config.toml
n_head = 5
init = "normal"
init_std_down = 0.0
lr_mult_down = 2.0
lr_head = 0.00671
batch_tokens = [32768, 65536, 131072]
MLP neurons of a small language model. Each row is named by its layer, matrix (up: input weights) and neuron, and shows model dimensions 0-127. Each number is 128 + 32 x the weight over its row's rms, rounded and kept within 0 to 255.
Before each neuron's rows, "fires on" lists the tokens most often at its 100 highest values on Wikipedia text that the model never trained on.

fires on: "-", "|", ":", " |", "="
L4.up425 [148 145  87 161 178  72 124 134  90 173 158 118 120 115  96  74 109 161 140  78  99 102  93  68  94 165  98 134 179 225 112  88 127 150 118  66 147 135 156 131  46 186 131 124 123 146 116 163 121  95 108 107 118  75  69 132 131 120 212 105 137 147 135 103  91 167 137 110 132 143 116 117 107 124 130 103 104 138 124 175 123 128  90 122 157 143  93 104  98 156 139 131 251 149 186 105  95 136 149 132 145 134 138 140 114 124 106 140 112  89 131 135 138 121 140 164  81 116 113 109 132 118 112 165 110 157  96 128]

fires on: " of", " the", "d", "n", "ed"
L7.up220 [100  93 113 174 131  91  66 114 160 196 124  88 121  75 143 145 121 137  96 139 100 176  97 109 110 104 126 142  84 153 157 108  81  98 103 146 150  89 138 130 151 137 132 190 173 173 171 149 118 122 157 110  97 160 172 145 145 119 180 104 115  96 107 204 160 114  82 105 142 110 149 140 130 133 192 135 106 122  77 119 187  94 121 112 137 122 115 129 107  95 113 144 114 180 139  89 172  88 148 124 150 111 150 157 174 195  75 201 102 132  87 149 116 136 117 183 126  94 100 128 140 141  79 159 119 171 148 120]

fires on: "L", "Z", "A", "O", "H", "R"
L7.up623 [142 148  92 177  89 167 137  96 136 171  96 154 105 129 160 108 107 108 139 150 119 132 134 184 123  75 156 119 125 139 112 156  74  79  84 132 148 110 130  60  87 220 127 147 122 127 187  89 119 105 125 108  60 150 182 122  94 122 142 168 127 122 135  48 107 131 194 139 161 119 159 118 163 154  84  91  77 175 145 119 169  84 125 128 144 123 115 107 101 168  90 105 100 111 164 179 126 138  80 150  92 130 130 180 137 163 129 150 200 161 144 109  70 149  96 108 111 118 110 139 148 141 145 110  95 115 216 140]

fires on: "N", "O", "D", "M", "NA", "R"
L3.up447 [108 161  82 171  99 116 114  98 114 151  89 207 102 113 187 162  97 183 140 106 160 128 129 141 108 126  83 133 135 135 130 151 175 143  93  63 141  91  83  79 122 150 102 163 116  93 128 156 143  85 139 153  91 133  76 117  54 162 126 156 116 137 115 122  58 138 101 154 152 125 125 120 184 104 171  30  77 154 123 114 150 133 153 153 106 135  66 100 101 146 101  66  92 109 176 170  80 163 113 120 115 106 117 177 145 176 138  83 161 150  84  90 107 133  89 142 166 162 142 141 123 115 170 135 109 156 162 153]

fires on: " of", ":", " years", ".", " year", " time"
L4.up158 [ 79 149 177 161 103 128 151 111 180  56 108 138 159  67 153 153 157 108 113 161 166 104 123 127 169  88 158 131 111 178 157 139 123 161 112  96 111 117 159  83 158 140  84 120 146 106 134 126 120 159 198  91 177 106  98  98 124 133 133 133  88 132 143 154 113 103 163 148  99  88  98  76  63  68 179 115 105 194 127 168 118 120 129 151 114 128 109 104 129 136 116 171 204 112 132 120  67  97 112 168 129 103 120 138  83 121 164 154 181 111  83  71  93 130  85 185 159 102 127 166 130 115 129  55  78 170  78  86]

fires on: " –", ":", "|", " |", "-", " -"
L7.up439 [234 103 108 181 129 104 126 136  79 125 132 105 120 162 140 138 167  95  75 102 105 149  77  95 111 136 158 114 102 150 166 124 101 107 184  85 127  87 167 128 101 157  92 129 166 209 123  89 110 151  91 141 130 126  81 183 128 135 200 122 145 120 149 116 112 112  94  37 139 165 117 152  69 123 149 130 138  69 149 136 169 173 109  93 113 122 140 165 111 141 137 121 171  98 180 174 130 181 134  60 131  88 146 127 147 155 126  91 133 153 108 157 140  80 153  97 141  62 139  87 153 176 144 104  86 125 132 147]

fires on: ".", "="
L3.up638 [ 96 114 154 127 129 205 197 139 137 188 116 132 167 122 102 138  98  84 135 109 127  99 220  85 134 164 114 116 147 182 137 113 147 135 125 133  84  96  99 125 122 170  87 136 138 142 184 165 117 112  65 116  68 140  85 107 109 142 123 105 118 175  98 113 172 140 147  85 184 102 111 123 106 116 121 108  99 100 113  96 107  92  99  83 182 128 127 132 118 145 188 131  89 165 103 166 128 137 129 158 136 123  96 161  93 174 106 112 108 155  83 128 106 133 113 170 100 126 142 168 220 163 108 162 108 146 130 154]

fires on: " |", ":", "-", ".", "–", " of"
L6.up100 [164  73 155 190 142 173  99 158 137  92 110  86 145 117 153 162 160 142 116 174 149  78  92 125 140 133 113 138  69 157 109 117 116 138 133 118  61 100 174 122 104 120 166 154  95 184 121 133  67 167 102 140 124 140  91 139  84 153 126 175 108  63 105 180 161 132  97 149 107  57 109  63 114 156 116 117 162 118 135 165 140 183  59 105  93 196 148 180 197  69 109 124 135 144 168 139 115 108 113  85 141 120 118 132 131  91 199  83 114 171 105 101 146 135 101 156 153 136 101 129  88 137 147 166 112 118  76 173]

fires on: ":", ",", " –", "s", " of", " -"
L7.up64 [144 131 122 155 119 143 110 142  49 132 149  84  98 127 139  89 123 132 108   3 107 173 103 111 110  79 175 132 137 136 134 147 123 161 130  86 100 103 131  97 191 146 142 130 145 122 151 107  76 151 114 121 163 169 113 124  82 154 192 128  99 152 146 193  86 131 100  92  86 135  94 154 104 113 199 128 121 110 144 169 136  89 144 102 124 166 167  99 119 118 151 161 165 152 127 194 108 124 199 120 136  87  99 131  85 154 118  86 135 100 115 155 149 172  47 188 117 155 155 101 101 117 198  52  83 114 146 120]

fires on: " of", " her", " up", " him", " part", " out"
L6.up372 [111  59 111 177 152 124 112 173 170 152 120  92 133 157  76  99 124  72 148 134 148 153 113 135 122 110 106 168  95 117 169 123 164 126 142 222 166 142 149  96 162  89 107 134 156 110 121 137 133  85 152 119 104 101 111  78 109 182 139 157 148  84  77 150 122  83 124 119 212 111  60 107 115 142 128 106  89 175 131 102 181 100 134 174  96 139  84 107  93 143 157 126 156  60 166  63  97  46 157 150 170  82 205 170  90 116 113  96 107 127 129 138 119 130  91 137  96 158 116 144 123 106 173 104 105 141 107 171]

fires on: "li", "sm", "ki", "ba", "ti", "mi"
L5.up553 [116 171 143 117 150 181 141 138 122  95  66 151  90 167 134 100 145 168 146 136  92 107  90 128 118 147 135 111 111 133 160  83  86 136 143 133  97 127 153 103 142  86 157 189 118  64 133 140 146 114 165 178  87 133  94  90 110 146 105 152 137 180 151 193  96 107  93 155 153 131 118 123  67 170 141 187 122 120 153 117 168  75 140 198  92 119 125 109 158 167  94 142 117  91 192 118  91 130 131  87 193 132 170 110 162 118 132 148  97 110  98 125 180 176 178  79 104 136  83 145  84 125 154 138 134 107 177 183]

fires on: ":", "-", ",", " V", " time"
L3.up387 [163 158  83 167 163 187 139 170 103 112 114 178 160 156 117 146  86 117 181 156 129 127  66  98 183 117  88  74 147 133 105 125 132 130 124 145 128 105 117 112 126 100 168 100 170 145  88 105  63 101 128 135 152 125 110 130 111 138 150 110 138 120  79 176  99 124  98 159 186 126 101 171 107  94 147 119  97 126 123 154  98 119 152 115 124  99 125  89 151 175 133 151 161 123  68 134 142 176  91 135 139 110 132 118 145 149  96   6 147  90 220 118 115  87 183 174 118 120  86 107 139 220 178  92  70 114 110 128]

fires on: "L", "C", "F", "vi", "O"
L5.up415 [156 115  71 138 118 150 128 132 102 185  89 152 108 171  68 134 105 100 149 134 147 148 139 164 162 143 128 192 140 128 108 169  41 108 115 127  80 204 109  49 124 186 126 128 101  96 128 200 117 105 122 136  84 154 200 143 120 131 173 105 112 158 103 102 140  95  78 142 107 119 114 107 132 113 134 111 106 156 159 109 125  70 118 120 128 129 101 117  71 198  96  36 109 119 136 185  91  98  99 132 111 173 158 183 119 100 127 134 179 145 149  88 163 165 154  83 126 154 112 101 134 148 122  90 132 100 144 181]

fires on: " of", " or", " and", ")", "ear"
L5.up202 [169 152 154 191 153 111 137 149 152 130 131 152 188 113 180  47 161 110 113 106 172 128  68 109 176 184 133 153  51 158 152 102 132 102 137 159 157 168  66 112 128 164 149 147 144  95 132  97 133 171 157 131 205 138 141 131 106 157 111  82 113 146 156 173 150 100 122 162 131 111 139 114  88 113 165 103 127 132 156 246  83  86 131 115  96 114  83  69 101 134 128 117 138 128 100 134  55 162 141 121  55 139 149 116  75 111  99 128 123 172 127 159 124 155  95 112 122 101 119  83 157  90 143  92  92 167 100  92]

fires on: " well", " government", " and", "agan", " of", "w"
L3.up327 [ 53 126 139 118 155 121 116 159 173 125 151 148 134 124 112  91 155  25 119 149 145  91 161  74 157 142 100 124 120  94 124 112 135 109  92  92 134 137  84  91 152 120 167 114 141 157 163  95 123 132 171 101 151  98 148  83 123 229 173  77 127 114 149 140 121 175  81 128 146 146 131 148  76 154 122 118  92 146 133 168 114 122 145 100 191 102 105 134 103 116 104 123 158 148  78  94 113 198 130 134 110 149 105  93 146 111 128 159 141 121 123 141 164 184 184 147 131  72 130 159 198 117 115 153 183 106 155 126]

fires on: " (", " |", "'", "g", "0", "s"
L4.up231 [154 161  94 147 190  88  99 165 156  99 186  75 122  73 131 115 110 138 101  92 181 134 170 107 138 135 104 113 141 148 145 140 101  89 163 103 109 179 109 121 124 131 142 147 132  74  67 185 134 126 106 121 135 119 120 140  86 135 153 142  88 115 173 163 144  58 105 131  74 142 127 131  86 137 138 143 135 149 141 134 229 151 128 139 153 128 124 128 122 126  91 169  87 125 133  98  60  89 108  95  61  89 120 155 149 159 120 125 186 149 153 185 128 178  90 117 113 148 120 135  65 176 128 117 134  82 129  98]

fires on: "-", " un", "2"
L6.up13 [147 137 139 143 152 133  91 142 101 223 124 137 153  76 100  71 169  86 119 115 123  92 159 119 109 112 120  68 111 146 167  66 153  68 109 146 162 155 144 140 111 140 134 125 123 181 137 184 107 103 138  82 162 100  60 119 171 118 131 122 121  76 126 154 144 169 115 153 147 164 116 113  61 161  80 146  60 136  97 110 142 131 167 150 125 139  88 125 149  55 137 115 170 126  94  67 113 110 162  72 148 114  97  47 128 135 148 175 179 159 125 118 152 169 130 147  83  84 152 104 115 137 135 142 158 153 126 150]

fires on: ","
L6.up586 [105 121  95 180  99 115  82 113  94 167 125 138  98  96  98 105 110 164 113 110 101 108 115 139 167 116 161 215 151 124 123 139 120 129 143 119 146 101 154 114 188 105 152 188 154  96  97 169  79 104 105 114 211 152 172 118 142 140 141 159 130 176  96 108 155 148 104 187 127 111 188 125 144 123 142 168  91  98 176  78 123 138 175 165 111 116 138 135 136 145  88 124 114 133 151 120  86 159 158 106  85 113 134 113  91 106 161 174 135  63  96 165 164 166 132 146 159  80 122 118 133 138 117 111 105 152 140 130]

fires on: " off", " along", " out", " up", " Al", " V"
L4.up33 [153 174 137 159  67 121 123 173 136 145  95 163 171 111  98 137 118  98  86 150  95 120 110  91 158 139  88 110 107  99 175 177 101 104 123 161 158 141  80 149 148  89 152  89 150 173  66 101 144 103 160 104 167 107 115  75 116  88 158 143 142 148  88 225 139 144  91  86 146 174 106 143 145 124 171 100  96 163 101 147 119 125 130 126 117 156 110 127 154 173 115 125 170 125  97 165 109 139 127 164 135 109 145 137  92 108 125 119  96 137 159 137 123 125 199  80 201 152 146 174 142 162 108 123 129 159 148  78]

fires on: "-", " /", ":", " had"
L4.up433 [107 132 116  98 114 112 150 148  36 103 139 139 146 167 161 126 114 143 121 161 156 101 152 104 177 189 138 105 119  88  95 110 110 126 122 171 140  60 154 202 137 133 107 112 114 137 121 100  93  91 126 148 142 128 108 128  84 161 138  95 171 110 128 137  91 165 102  89 178 151 155  90  52 123 137 133  89 103 165 111 115 134  84  86 112 188 111 146 138  52 119 177 155 103 133 172  85 146 171  91  97 158 110  81 144 119 134  80 158 196 139 131 167 194 110 208 137 102 121 162 160 115  97 144  94 120 147 180]

fires on: "\"", ".", " of", "h", "nt", "2"
L6.up452 [155 121  99  85 153  98 105  90 151 141 102 137 123 112  93 182 174  88 102 169 121 174  96 145 102 112 112 119 193 133 127 138 132  77  69 216 115  56 182 106 130 121 107 102  90 137 110 138 132 134 138 202  95 184 109 150 126 177 104 132  95 142 119 193 153 127 143 157 132 146 149 129 107 127 122 120 137 121 187 116  94 124 167  73 182 167 141  85 139 177 138 132 160 177  89  85 147  69  94  51  98 125 198 134 103  79 121  80 134 146 104 159 131 187 133 109 145 111 140 118 129 149 135 128 171 113 134 161]

fires on: "|", " |", "-"
L6.up179 [143 151 156 155 136  98 138  64 169 150 142 133  44  89 199 104 134 150 119 104  96 112 128 132 161 125 108  95 122 141 176 123 116 125 159  73 175 112 158 127  69 156 163 203 137 117 143  86 144 103 114 143  99  90  68 115 131 159 127  91 134 108 192 125 125 209 131 126 114 117 125 126  98 111 133 152 141  77 131 135 156 141  52  99 143 101 159 101 174 194  94 195 214 144 136 197  98 104 122 133 106 121  97 150 138 151 119 108 134 109 158 156 113 119 172  77  95  97 142  93 181 174 121  89 119 145 142 131]

fires on: "-", "gu", " de", "nt", " and"
L5.up318 [191  96  63  85 166 139 144 124 158 122  65 107 143 110 110 179 166 140 148  93 155 156 121 100 137 126 109 117 119 142 161 176  96  85 110 109  92 182 115 106  64 159 122 139  63 120 142 117 137 157  91 145 104 190 141 132 141 132 123 169  98 140  66 154  71 140  92 141 160 127 128 138  96 157  31 129 118 158 117 118 150  91 181 173 143 148 132 136 175 114 143 126  79  75 106 107 128 136 102  85  99 114 150 128 129 112 174 190  76 133  91 134 123 125 148 100  86 160 119 182  67 142 187 129 120 126  85 134]

fires on: " of", "r", "er"
L4.up287 [ 56  92 147 161 110 165 110  82 120 130 103 133  72 103 152 101 124 104 108 108 186  90 133 161 144 153  94 164  83 160 119 120 112  89  98 149 130  84 206 121  86 128  99 111 147 142 126 116 136 113 191 110  96 136  87 161 150 113 153 155  70  75  66 135 130 128 132 118 124 146  65  89 170 110 150 190 145 177 181  93 125 106 156 136 145  79 116 171 105 154 115 145 186 112  89 125 144  93 133 153 144 110  80 161 133 196  82 137 121 150 113 134 115  95  82 202  89 171 129 128 146 205 152 161  71 120  83 144]

fires on: " a", " A", ":", "A", "a"
L7.up274 [149 105  83 143 178 135 123 169  95 141  92 139 178 150  83 119 134 141 107 107  79 201 146 135  73  98 130  92 161 138 180 130 173 140 127 111 133  36 122  88 102 136 133 107  56 120  84 137  76 130 151 149 143 166 130 113 139 138 193  91 128 186 130 159 121 146 138 136 116 140  49 138 172 139 144 171  84 137 154 161 144  87 120 134 165 131  95 125 114 108 131 103 144 155  97  97 129 156 187  76  94 127 174  87 184 170 119  89 112  97  80 114  85 114 162 176 132 111 114 125 153 131 150 132 100 130 160 151]

fires on: "ali", " out", " first", "tle", " all", " up"
L5.up479 [182 112  94 173  94 131 189 161  92 147 123 143  79  71 133 124  75 124  99 108 187 113 130  88 130 118 126  99 110 111 177 152 135 119 131 160 218 144 166 116 134 140  89  95 228 149 172 137 106 137 128 142 150 138 186 118 105 140 146 134 135 131 149 173 119 116 161 145 173 144 119 197 102 134 122  90 170 147 112 121 149 141 142 104  71 170  67 145  98 137 100 117 110 129 152 158 123  70 121 163  95  79 145 122 102  71 128 125 147 114  92 135 136 146 134 110 125 196  92 141  94  96 102 105 108 132 113 102]

fires on: ",", "-", ")"
L7.up421 [143 116 122  90 112  74 151  95 125 129 140 163 114  74 106 108  53 149 135 111 136 118 199 170 211  98  97 144 109  95  79 136 154 119 146 147 141 105 107 181 170 104 131 154  83 123 160  89 127 110 123 119 153 146 128 106 175 161 135 142 133 144  81  94 183 189 204 163 114 123 164 147 171 137 125 154 112  46 187 152 166 114 151 175 146 108  88 136 152 126  89  61 127 126 108 152 114 108 123 173  91 158  92 144  76 116 144  94 171  54  92 113 116 159  84 180 111  81 109 135 148 134 118 125 159 133  96 108]

fires on: " =", " a", " an", ":"
L3.up325 [139 119 144 157 129 155 169 151  70 153 139 127 172 107 144  97  89 181  88 163  73 108 141  67 102  87 138 170  98 143 128 140 143 112  90 127 149 136 111  90 179  82 112 151  84  91 124 148  83 162  77 137 122  87 114 135 112  99 173  86 170  98 166 143 160 126 163 113 161 102  84  63 102  73 107 157 140 168 144 147 133 148 106 155 116 126 103  96 125  67 135 112 151 137 153  98 170 159 138 123 145 101 158  95 189 187  92 141 191 162 119 136 144 180 118 165  85 118 100 132 123 111 130 143 103 133 167 117]

fires on: "-", " Le", " de", " La", " Da", " Ha"
L4.up120 [190  73  54 170 140 189 113 136 116 118 124 111 134 176  37 113 126 159  97 148 131 138 118 131 129 110  41 114 164 155 176 147 129 129  74 107 133 116  82 140 139 210 105 127 110 123 129 121 138 131  81  88 158 196 189  84 115  86 168 203 131 145 109 144 112 159 114 129 108 144  80 172 105 128  77 135 124 124 140 129 157 142 140 139 113 122 187 105 114 116 136 123 187 132 130 141 159  70 109 120 144 146 110 137 135 161 106 102 154 130  85 126  92  69 105 155 119 119 120  92  76 200 146 116 160 113  55 141]

fires on: ":", " |", "|", "c", "g", " 2"
L4.up257 [139  94 174 214 156 105 112 153 107 110 188 181 123  94  94 111 129 113 118 100 146 104 193 143 120 115 126 109 143 150 130  86 120  69 165  57 130 177 155  89 157 154 103 174 165 135  40 191 184 152 115  41 163 100 139 132 132 115 110  95 144  91 190 121 135 146 153  66 127 152 116 130 107  85 139 136 136 199 108 148 132 134 152 124  83 114  94 115 117 149 187 107 182 121 134 101 122 106 137 139  62 101  68 114 137 104 117 142 135 147 172 152 106 167 109 162 167 176 142 141 127 159 121  97 144  97 157 125]

fires on: "omic", "-", ":", ";", "ological", "ome"
L5.up275 [115 148 134 127 155  90 213 165  53 145 117 161 156 155 193 114 134  90 127 137 160 118 159 113 160  79 147 152 109 136 153 113  80 165 109 148 121 147 141 142 130 156 135 180 169 126 194 126 129 145 125 167 127 100 109 121 132 123  45  65 161  87 161 200  95 126 111 127 114 149 156 110 121 129 116 103  84 162 148 140 125 136  60 114 133 126 147 141 140 142  76  93 152 148 112 170 118  90 104  85 181  49 144 130 136 101 127 125 139  75 139 148 117 117  73 156 123  54 116 161 199  89  84 165  94 128  92 162]

fires on: "-", "gu", "sp", "sa", "ith"
L7.up438 [182 124  98 175 167 130  80  90 165 154  78 128 165 145  77 120 132 137  98 116 140 123 115 113 109  67 126 176 110 135 135 118 171  80 139 127 102 171 139 158 108 125 111 125 104 131 168 136 131 117  98  90 144 168 143 186 157 133 130 121 143 136 108 102 129 125 133 113 146 149  89 191  62 159 102 134 170 144  77 112 142 133 176 164 136 176 105  76 221 116 143 130 207 118 139 113 125 135 139 111 101 144  47  63  52  91 103 146 129  87 127 132 142  96 141 142 176 127  87 111  61 142 171 185 160  92 122  96]

fires on: "="
L6.up167 [139 101 120 144  99 159 166 123 120 166 112 184 129 111 140 101 155 153 129 190 114  87 145 131 143 158 160 130 127 156 103  85 102 125 132  92 105  81 129 148 122 153  75 142 147 116 121 172 149 119  73  76 137 120 122  86 137 112 176 136 140 128  93 107 174 126 150 107 165  86 138 110 199 194 182  83 102 146 184  99 116 114 134 169 110 149 133 108 126 181 147  77  75 150 138  90  62 116 180 106 121 130  72 156 139 151  90 169 129 158  88 162 132 139 100 150 115 139 115 112 180 147  95 207  88 147 119 142]

fires on: ".", "\""
L6.up41 [120 138  69 101 155  92  44  91 141 111 176 119 103  90 138 164 176 161 111 142 144 144 177 173 124 125 111 118 161 140 201 135 152 126 139 116  77 111 143 200 132 144 168 160  77 139 123 143 172 109  98 115  63 128 129 115 166 200 133 116  83 160 124 173 135 122  90 142 136 165 186 156  85 121  65  98  78 151 141 103 101 145 153 125 138 131 185  94  77 134 141 158  76  84 160 146  99  93 116 105 114 113 219  91 128 133  91 102 149 158 149 155  82 119 172 184 133 127  99 149 101 100 136  87 142 145 177 128]

fires on: " as", ":", ",", " in"
L5.up326 [176 136  61 144 132 192 144 163 118 124 112 108 156 111 115 136 146 106  88 108 106 124 168 120 121  99 129 148 101 194 117 214 120 123 143 127 188 161 122  71 173 101 147 138 114 140  81 234 119 124  61 150 136 121 191 140 114 136 179 132 117 135 122 124 170 135  92 164 116  75 141 149 117 113 130 123  54 132 116 145 172 158 163 123 147 136 162 154 170 109 112 140  80  53 158  55 122 124  70  97 132  99 164 117 152  99 116 119 158  94 163 173 176 155 132  95 103 113  86 132 171 159 110 165 108 107 127 121]

fires on: "-", ":", " Elevation", " |", " long"
L6.up592 [157  83 136 118 165 143 101 124  54  97  94 110 151 126 138  98  87  69 168 135 123  73 162 136 154 117 157  57 152 196 136 140 123 100 119 177 138 100 132 219  72 174 109 128 151 119  98 106 112 213 114 109 107  73  87 134 141 160 141  97 146 122 126 165  89 142  80 141 124 149  77 133 133  58 140 152 121 140  82 146 121 145 135 171 145 143 160 103 135 133 111  83 139 143 140 143 139 208 126  79 155  61 171 185 163 124  99  91 132 146 158 111 100 152  92 162 160 141 129 115 121 123 185 186 102 114  95 132]

fires on: "r", "t", "g", "p", "int", "y"
L4.up244 [148 114 148  78 127 108 165  57 145  94 151 131  85 156 128 158  96 149 106 119 100  91 134 204 125 125 136  83 150 163 117 180 116 121 121 146  76  84 181 123 107 120 128 160  95 148 179 133 114 128 127 127  82 140 115 187 106 131  67 189 102  82 104  62 102 116  62 164  45 137  87  96 101 111 135 135 169  91 128 111 155 154 144  99 140 145  76 111 130 129  68 147  93 144 159 163 119  94 125 140 112 141  89 164 105 150  87  88 179  96 119  94 160 168 139 169 140 195 127  80 135 185 126 198 137 161 113 163]

fires on: "-", "=", ")", ":"
L5.up356 [163 132 116 141  91 149 176 128 150 158 104 142 138  72 124 107  93  77 128  77 141 118 125 115 111 188  77 138 179 149 154 121 117 165 186 147 127 120 172  86 140 146 111 150 102 177 143  74 145 118 101 147 162  77 102  83  95 150 163 127 182 168  97 130 191 117 126 121 196 100 114  96 168 106 175 138  79  83  96 101  49 107 133 140 137 147 102  88 124 133  96  80 152 163 109 180 117 121 172 122 147  53  91 164 104 178  97 172 151 113  87 148 132 120 136 172  97 136 122 145 194 148  95 122 128 158 142 111]

fires on: "\n\n", " |", " –", "pp"
L6.up26 [170 100 102 165 140 131 138 156 116 178 133 124  89 177 126 117 112  84  89 118 132  87 123 165 103 168 176 122 144 125 123 129  74  84 159  85 122 146 127 143 128 143 186 147 141 110 131  54 122 145  75 131 171 103 135 129 118  82 175 143 146 163 183 155 135 171  93 128 112  85 130 160  89 104  91 163 143  67 192 137 167 128  78 134 137 111 106  37 165 146 151 127  78 164 170 132 135 161 155  75  96  85 159 136 144 132  52 129 135 154 145 152 151 128  80 107 122  72 159  46 195 125 143 148  84 114 136 140]

fires on: " of", "0", "do", " 11", " 0"
L5.up505 [ 87  59 158 135 105 155 167 110 134  83 134 114  80 165 149 113 116 168 132 133 113  98 109  92 116 162 106 121 119 180 124 122 181 100 118 160 124 100 133 180  94 131 136 154 213 108 148  54 154 164 214 118 163 151 148 131 123 182  85 140  95 122 113 127 117 170 170 115 122 132 123  97 123 142 110 142 105 146 158 163 121  75 131  92 101 108 113 157 165 123 134 129 213 120 150 101 140 107 125 150 107 140 161 122 136 152  78  94 127 140 129 103 159 153  84 187 122  71 120 147  79 135 116  37 119 156 130 147]

fires on: ":", "=", " was", "ach"
L6.up530 [141  86 142 165 154 114 189 114 138 106 108 125 139 160 118  78 136 108 123  91  65  96 183 142 101 152 152 158 161 153 125 119 130 105 126 130 111 113 138 117  92 144 124 192 145 215 157  95  82 142 110  97 115 129 125  80 128 143 178 117 110 155 103 139 153 145  70  88 151 157 106 118 136 123 201  82  91 175 182 139 109 124 100 108 108 148 130 139 166 138  83  56 134 153 101 111  97 112 143 147 111  99 145 132  67 147 143 158 108 186  84 185 161  99 182 159  91 104 158 180 207 130  97  73  70 125 148 155]

fires on: "-", "ig", " You", " there", "no", " I"
L5.up181 [143 153 110 134  85 108 187 147 122 183 144 118 129 151  83  91 121 106  82  76 146 179 146 147 138  76 141 134 139 164 171 156 162  92 140 151 175  98 220 123 126 156 111 193 138 197 157 117 126 119 122  85 135  87  55 124  95 114 148 101 159 125 117 139 149 139  94 161 114  78 159 110  84 168 163 109  74 112 149 123 128 164 174 136 141 121 142 139 177  95 132 135 145 128 170  87 123 180  86 116 115 134  98  76  96 143 112 159 150  87  95 121 137 177 152  94  29 142 159 170  76 114 199 124 120  60  78 137]

fires on: "i", "ic", "ti", "mi"
L4.up349 [102 171 138 135 116 188 115 152 154 129 154  85 112  90 156 175 123 124  74  91 182 124 142 146  67 115 114 150 128 150 117  71  91  81 142 151  80 169 128 116 131 128 111 178 134 113  72 147 132 107 147 150 149 104 125 128  86 170 120 155 137 102 141 156 141 129 112  97 185  65 118 100 102 117 217 164 117  95 123  71 120  76 160  98  80 113 177 105 129 140 128 170 150  91 179 161 103 104 144  86  71 131 168 113 163 147 139 147 125 138  94 154 176 117 170 135  72 151 114 154 103  87  87 125 124 112 102 198]

fires on: "-"
L3.up336 [184 134  85 133 142 195  86 118 162 176 133 124 129 144 150  47 148 136 143 160 159 124  88 113 141 157 137 155  70 134 183 178 129 107  92 146 143 161 170 155 128 126 112 153 105 140 112 114 135 129 124  76 159 103  53 107 123  64 149 127  90 116  78 114 137 172 136 131 159 167 154  82 141 154  71 142 101 156 136 143 160 119 117 125 108 122  96 139 115  81 119  76 123  89  72  99  55  88 122 160 110 184 113 100 123 158 161 128 176  98 141  49 139  87 153 132 154 113 117 153 152 229 144 117  68 127 128 142]

fires on: " |", "s"
L5.up146 [189 204 145 187 167  88 114 124 140 137 142 143 118 130 163  80 114 137 132  84 207 102 108 109 120  80  80 103  87 157  93 118 136  90 193 120 120 183 181 150 140 139 132 165 149 142  97 114 133 133 145 168 134 147 103 113 136  97 139 102  94  91 196 127 113 125 127 137 135 153 162  99  96 159 163  78 128 114  79  93 121 202 157 149 123 152 115 147 146 154 116 113 175  91 127 145  94 123 113 123  88  97  67 101 134 202 121 111 187 137 174 106  62 151  82 135 105  59 119 141  64  77 115 140  93 101 139 158]

fires on: "=", ":", " ="
L5.up384 [ 73  73 155 131 138 158 138 155 116 138  95 100 174 129 144 141 107 129 140 116  48 115 176 135  93 149 139 142 148 129  98  91 106 140 138 106 115  94  80 127 153 194 131 138 115 122 152  83 131 129  64 123 160 151  80 120 152 178 177 134  92 166 107 119 158 151  84 151 142 141  52 151 143 173 185 118  95 112 118 105 193 145 180 126 117 126 142  66  87 123 152  93 172 138  58 101 134 185 131 183 141 137 118 104 175 156  67 104 139 178 103 137 174 147  91 216 116 157 105 140 140 121 154 160  41  98 128 112]

fires on: " his", "ing", " her", " vocals", "ng", " out"
L6.up245 [142 118 115 184  37  90 143 153 143 170 100 112 139 113 135 150 118 152 112 176 158 203 106  96 120 109  70 179 132 136 114 127 134  99 152 146 155  98 101 102 188  75 166 127 169 152 106 170  44 114 148  79 116 128 124 118  93 140 147 158 141  97  57 152 124 104 106 156 167 130  50 129 126  95 144 131 177 131 151 167 154 160 145  72 131 186 136 107 148 115 187  94 134 119 123 102  82  67 153 148 109 121 156 164 102  93  51 154 119  61 143 104 192 163 131 149 132 127  76 136 133 135 114 132  76  83 120 142]